Weights of a small transformer language model.
Size: 8 layers, width 640, 10 heads of 64 (1 for keys and values), MLP 3200 quick GELU, vocabulary 8192, 50.5M parameters.
Architecture: RMSNorm before each block, rotary positions, no biases in attention or MLP, untied embeddings.
Training: a variant of Adam for these matrices, 903M tokens, 6954 steps.
MLP neurons of a small language model. Each row is named by its layer, matrix (up: input weights; down: output weights) and neuron, and shows model dimensions 16-207. Each number is 128 + 24 x the weight over its row's rms, rounded and kept within 0 to 255. Numbers have three digits each.
After each neuron's rows, "fires on" lists the tokens most often at its 100 highest values on Wikipedia text that the model never trained on.

L5.up2097:085115143118148173162110124140111079129094138159135158117109117144131157083145142110124131110142104083120108152050129144127073138137148159106120142104125112154112129138132114169150143141115096120101111158129139063115180143180144142115122140126106137106151140129139091134111091111132134140137172110093118164105121148079050114148155115135140109105089124114093139132120106118100142106111064131131115135103168102138135141128113157093122109106078166151136108143154120145135158133097125083138152141137109103128147100190131134088152130149118122136148133098124136136145147097138153071
L5.down2097:101127127172152110126138126111122113127178120150143162156114116140093127167134127133100125066160080114131145171106141163157130130131147123137123100083129120137145126160095141122130124103113141145123138163160135136109131118151143121128111112094114095109148115158124135175126146153136135130086130108090140165137104172117125121090171165190154086130128165152125129124139099113154155118110133126182156115144153127149119105133125137161143105130096113136168125116128165123160139121112111144144152150093127137111175107121154117121123130138115126100086143094087139139095115144096126099
fires on: " (", "\n", "-"

L5.up1843:139154173112140143136147142109151119117158154104115122148087102099097159128100163117097161090160134114141127161115151167114116145148149126090114117096101134083123101127116133107163144134100149124141137111150081145168136133153122140112125134090132150114122148114125107128102145093200111158116180129101105148130131084147113100127136139134106091072145168162169137160173088122150147125128093133169100150168128125124152128111149134105133111097125135150166095116114148123126129138124097128067142127085118105142114106138146159106127056121152108110126143147116115147151141120122119111
L5.down1843:139126140096127135130104114161129143151109096107080136121137135161073132154137151168121138130105142143191133157144153153130110108133116172146134137136131170148107130124168142157100154156108135135105160141121160085125175109125142128109168097109130118141134089097146139123135147160080136103125111122158130144124119150134150190132156124113111120150129116147103127112096125132128119115118165145168143105114134126098113158148122089135089040151082141157116116145160151149161131152144134174148122134143149105100170144118126119118172130123112151117203126101143148138147156091099115146
fires on: ",", " a", " ", " both", "7", " he"

L5.up627:116121206118143170116122113132116094148098110156095122151101080156168158125110132126129134108155146085143146098104105092113123128110104114140106135124143094127109152137133093119152145078110119113159116137101126110116116100138117120091129121170158142109136200097107137145124180162108112144155138129130122155109127164106106131128128163137109140103142125100096132167158157081125120100125098129122094148123121108143077177112122131115134136079087160133104140154152156102075148122111085129092080151115110105156137066091137099093127161127119068101106122138134083106156125115134188107
L5.down627:124127124162112099135134085132147146134147123106156112156191145112081116094116102154149085105096141107145132145133114135120130118127141137149134104160079130093141101110139109129122163094085120126098145138137170122140143150155089128124102106119097083110133081149125148128137119126122092124117121139118111128123086140126139121163146109123099077162115137128093153117127086150139162169156151135124172101132129136155121099124137144137171128176151107151171119137159111098137108127138167145172127116120150154115093150111136146136129090161071128135109086090117117137119139143129090123
fires on: " (", " Home", "–", " home", "\n"

L5.up1383:112145100120164127123117137092129100118093162123106131153128069120149085135119107123059124103129111124178144112120134121199116105155146105091149113108090106151154122128097082167141134164168154172124129163130143195102124121117119146116147129158140095130177133119140149138093181129202166108132112068120139131107109105131114159143138148126161098104121161166126115118122135116141146157127142114126137126124173109139102125104166135126145144135134094129152146106131116143137127146142175119110098180153083157084116100186119098141104157114118129135074171088144100147103127140139125109
L5.down1383:152150150111125118188124111135127166100142091141150161113115133117118135092084110127125153169149146076126111178099096128115143149134150134121159157137155136170110127123106162130114086120125131132112123139158129126121095170079144132116100159136132095101122095130135135124160079127140132124107184163117163105103122157128127094117125119142122098189149109114175116145123118162110139098156147174142165108142112136144071106164114168100118118131156184140105179149150110171131105141132123124146081111094115140107129161157117109125149065163176101117127124166170114146141119125126122129
fires on: "s", "T", "t", "ph", "S", "C"

L5.up2838:150187117141114131118145061114068141131111153108104104106117090126137152130161129121102169124126150153149136128115123139121121120113144119116136207132109083141108098107160100129169134162138115102109089089124140132117134118156145141136089179134133134098120102140132139145117113153174146138102140146166124117133117114110141154103144149125111121153145150117103141085120135153148144179094109096146095098112133090116126121128121163146178145142146120126084103103173095114174106137153134147122103142181104108139126154098134097147133147130114112108104134131135097134114114146122122117
L5.down2838:130132097120133160132137117154177121159105092102132158089162125128107143083133121100123103129136120140135100138119143085128142119070163147179138086131117146155133156142144138120118100140156156106102159120147114109127064101163129137085102114128096145137137161105103107120141115130095128129148146139121141144110131146106126081107132124120127139097149140156123104146085102127129099133171103085112116143182094145134152089168104103085080081133138128110131144138146159137113136158138117113105145099143128132113155132134108141162191167101142092121106167140113114148161127135124109136
fires on: " |", "2", "tro", "s"

L5.up96:176129122122144135145121128109145129145127126124090079193152158115137144118131103111128107148143151119153152141105126123100166176122167156108185116142080111125151135100109113092167129115128142151121119136117145086116159162156131133098129135174132150117100160146115131118129135174129120111100124105122105133132132100082143125106095101063124134137138082171145123127099123164140148115134113177104124153112135170079130131153116085099124139110125114157123143153134132170118143154087128139122143088144133128130134090133162146103112077166142102070126137146129098109126106065151142111
L5.down96:140114129076136126116134098126099152127122132141102185129186141104139193149113118114131100143163110158085112107111093106122142154157122105130108146151124148167100117115154083114155117116136163123123145120116150132069136075117144148108144110126135170119110156139113073144126149130127147171073176074146115154134170174088108105121165178097181158142143122143109128115155149089134141139149151115125117131099111141132143127145114106138112146132129096136138124119142174095139095134107139103126140107140104126128158128159104161111131119089115143124144069113123126173111135147120114096
fires on: " |", "-", "|", "s", " of", " the"

L5.up2733:152144146128183134115135105086135152116120119189127117135099161114096146115090086141086152126200170119164104130083140145158154124150154129099123125141111150110131142118111108177135123135134113099053100129150131130114112130101134154107143099127130144111119101107120138172122110124129156151130164146145060129092144106108119137125113133096133074115107193143130130102118138159135112120117065124144114117129147119099090109114104145160107118075126150153092140105101124106121167125145148108126143110142130137090083108121146154151113141145139100126067145145119100184135135081148079123
L5.down2733:151125115056103116134153150131107136133164139146065143141150099123168109129126157139091167110143138116105118104127093108139110116138083155144104135162096128164129142146132137157146121139130102114152109128125130140135117118126168127139116114112110115096032114168110129126141096128141127162126117123123103142148080132092102126142089160097133104107159129133133085132156115143116136160138144160161129146081124149141132141114103121135133149134115131100141123125100132137119105143099155116088122155144119150177148118105141120179208060163206118132156118117123115150123145138093103133
fires on: " the", "s", ":", " his"

L5.up1554:140149123116170147101097121116098125130127134141092122115111124133134123137109116169114082080114161146126105116121122161111137113135107121083149127120103108123070095111138108204144125146155120160132118119163145124081109139143129138146119099151116095129148087183124151116120109144114118147141156100120164146103118111088109114133121143123143139131111122138147166126087176150117125143156133128148111142111146136120109134179155158137105141112107146135102122141167139147099186122124121116168101138130109100088142091156119157094139126144111131129100126111119117129085135137121176146
L5.down1554:136130113113123144130121140123135119122149134108140138145095123112121127138138148111184152134165118115091139105095128148160118149153126098096100146094094154084127102098140100173158102137108131102164165114101113153135153137144161089138108136118099112110127116139119107125148116127159189102152112149142120118154098129167105129119151122172141129146137118155122147089118136159114144117145064163099127148096144136119145090164113128134132100100114109113074144074123147125099123137139101087111137132147098150147088125110104143163131133063158098109134147115157162162112128131125158113
fires on: ":", "s", "6", "side", "3"

L5.up1917:189148132129144143174176118095152113151088145089132101166114156137127166156152105135090114128140117123136152132109137116167110140146180165077169076108124133154148128138084137130136108105135114147135139177113163099149125133153128057106150220105144132118139102077120149129136157107137124180068130152102104127110087081130087100134106126129135103127098134084083143133136113136102149078144122105107129131153167104134110081132143129141087133120157126177151089149149103137124151162097156131125108097151121126147111138150137084107183111127124100068127141122140120149157126076106154151
L5.down1917:107090135056084117123123146135160156174163153148104145129128139186129106125123121148136170125104116115141157061184104090138138097142100107109130100127128121076115093162148162162119136127173154122126131048127150166190122136101166164140129166114131104152143125104155126122129116164121146150187144141129138136101104133114128190139127116144140118130128087105178114166127164151114141151151132123134129100142175136089153106193120123108141119146152137130110114141155160073111136102131129106128164116123138144112158151135141117155127157117100111120147122106130122125122137107127138069
fires on: " |", ";", ",", " and", " ", "A"

L5.up1133:117113124144114175099123139113090088150139156137125128124122099130136126119148108107109161156137169102182140087099124160143123121129114151097123117109146090165114079119139139111176160116135108124126097183157164138150113160087134143162143134080106094144138158145134141153120147139105143132148162095129163129120136156086096146147143142121140118110145126125116148128079133199077103105113083113134105135089115150110129090115137085138183114101110112130174082125165083121124095122111129099102140140133187119133121133179138142130119114124120110135082166132151114116094124110143133138
L5.down1133:132141124164154117124139143146128119133110104120141152126144094141162125113145107100120117148116087169100106148133131169115131171141128107156089093143141169149163097150162130163157086132082168175138166096129118139127099111097132116145116145116100163214147108140127095121160136093101119151135114091136143127157068092114141122156103172149167095098104125131136110093073105129141166132123114111109091149138097146108158059141135108107136135110127106131148109144103151126159149141152091132140134120123138170160095149162141131189112100170105171137131150159084117136123106104171132171
fires on: "s", "t", "e", "u", " |"

L5.up1975:103171139133115158107138133141098137094095095089108116143070157122156139094112133119103143132155140114140098125128118146146134098134129117086151147113122094149135137133151124130162145174102160163152107101145169137088118109129141112142130180165098129134148133129118158132134139140132113088174111145112102112117085090108142130081143138093129119092125168065126100127079107164111114106104124134104136121126117099124137096154094154145130122144161119118167149117154131078127117143115145103078151115092118136112124122138133189122168087087162113151178177097178098137138110131134107104
L5.down1975:150149090140121115146139096158131093138168159119134137128177145139141148153121128150131113077144181098132139104089191108160126111137175119137096126139125107096164130134120168145113177117160110145125136134140122096154151158132086151116152138095095135130075108056155140121124151088125104130151119094143184153132080152076124159072080113040159148131126112132076119132118149168155114146106096120154109159123086149100156141141102090093113152129152101136143114135152145147156148113110119115147121076151132136120151093119111131127094135114106107143147120113152157131131107145147146133
fires on: "s", "al", ")", "A", "S", "ing"

L5.up2837:149179165117153145117130155161145109117100130088093134134096152109149144120071120140112122128176158149167108110105134138139129093127122124111119128153138148152146098147149148136148168145112125089160093075117102110107178129123101128142108115123105150119139114131121116128149141163108146146121104174138114131111105132125102107104130117071107102128086179136130137113138123161078150125143099132136094131132153112110108123150112150137123096104094132119145075114175114139065163167101080070125128135127083111127123146140122140123136124160148107102118146140158108158106108089137124117
L5.down2837:140120109115165155128148135114125102144101148105102095143111126120143135148091158166122179133118116167106117116161141121206170110101096141167140119150113113143132148082134128128153107143139143152164196131082121126125152148179129149120123162149111148124069110146135125126151147167179106127092118125143108118145091142066128172102133114069173138144174095128093128104133094118124152133156111117108118158098126121147111095143088121102125094146122141186143103074134139117129097149132135100119139131138103129157149138147119174114101153132096158143141133111138100183145149142099119111
fires on: "s", " |", ";", ":", "S"

L5.up1631:105143143095132134115114141122118138107087146173115141129125122103199145140137122133140114127110140109127139081125116123102094126122133072146141118150105143140136079120136133117106135182118123133121113099124120110146136092125139095120127121099166098124122146163134055128120082123121130122127108160106112123102079094072147120146137152066117095134135121199148095135136121109114135133125093108123104077099112111119108113151146141110144125124149158129125098141141095144106113108127066108121109141122082084135142065117109168116162097155151125140123117113160138145113135134188149121
L5.down1631:126179125123081112136149142127159110123130134082099141165107084149097157126128129151064147154152132093150102143106146121121157147101141141140096117146150124126157115130100128133096145112181133150137188143163091165115172128157151091133064132155149121086090130130101177144135174107138139143141124142155135154149107169130103070105137126124148158101135137147130116145157124144140115123070150112133134162101154123087114132136102134127143130126120107094128122108115187092110157123112131089097131100117150113129148120127134139123057143215142137163114093137100124155142122142109157141
fires on: " |", "s", "ish", "our", "tain", "or"

L5.up2697:166129174139109164136129175101113119156123145095129139139118143133120133135149094141125110119120136096169168121111140151126110147147161164117178185113115108155124140119122083095116134127191126141106119119122134119124170134166092146089115158129097105089176140118139106172160183135162195115121104113151135109124126097117128106163145146132138131085110142142132138168120134129109126093110119133177137106111133126133177132112137139141123142129121156148102116104107128141142094122111150152113114176176178125061144131129131096111130133130122105109106159162120129162094151123137097114
L5.down2697:159162110185151156148153128131136129077143108136162123116127180151172139152131142116097121139137138129121103113131094142183157143131146137111137118132115102146089125144148165103142120138130133105116109099169137099105107156055146089139123139127131128121200106139138106136108116147130132152094139159164107123125181142234115101099172139233154129116134094136142155125132110122122121137150151139164150119128097117132150140119091160094123115122148179118129143117107091149136125154148122127198109117096120145177106130155123120140129103155143149126131117126100120122119173105128133122
fires on: " p", "s", "g", " met", "S"

L5.up1614:110134198115111130122137119096111125127137104108102162115120082133099118110085110131105144103133122117125131118092111153131159147077143167095127161093108072102136098141126090118152128150132135105097110139095116130121130132164140136103118169119125130087139144090129131120101133106131142170130152120143091125129113196113105125097129114124105091113112140108102085106160109164153123135131097141184123124130132106154137094123130095159170117081126142167124136083132113122139097192109148146121146138124122102106146124145157166115135134149103147110119185166130154188132133056159112113
L5.down1614:185131131174134112096133167153099150151128126101116145165123123107134104117071109126156110139118094144125128103135123142156087109131171091183159139137116160154130160111149131130164141109143126189149110142163165102113128131132113128147107180135128127128171131089168093171140109123135096112120126142096130151148119142121152127154165136138142139127123114145072130136113141089141125144121131150137152148117154139115134121120129167116149125099097109114168150143116157162114122106132145168129147142097179112097105141127165156152113109128102158149129152135109164131129142125098135125
fires on: " a", " \"", ",", " ", "se"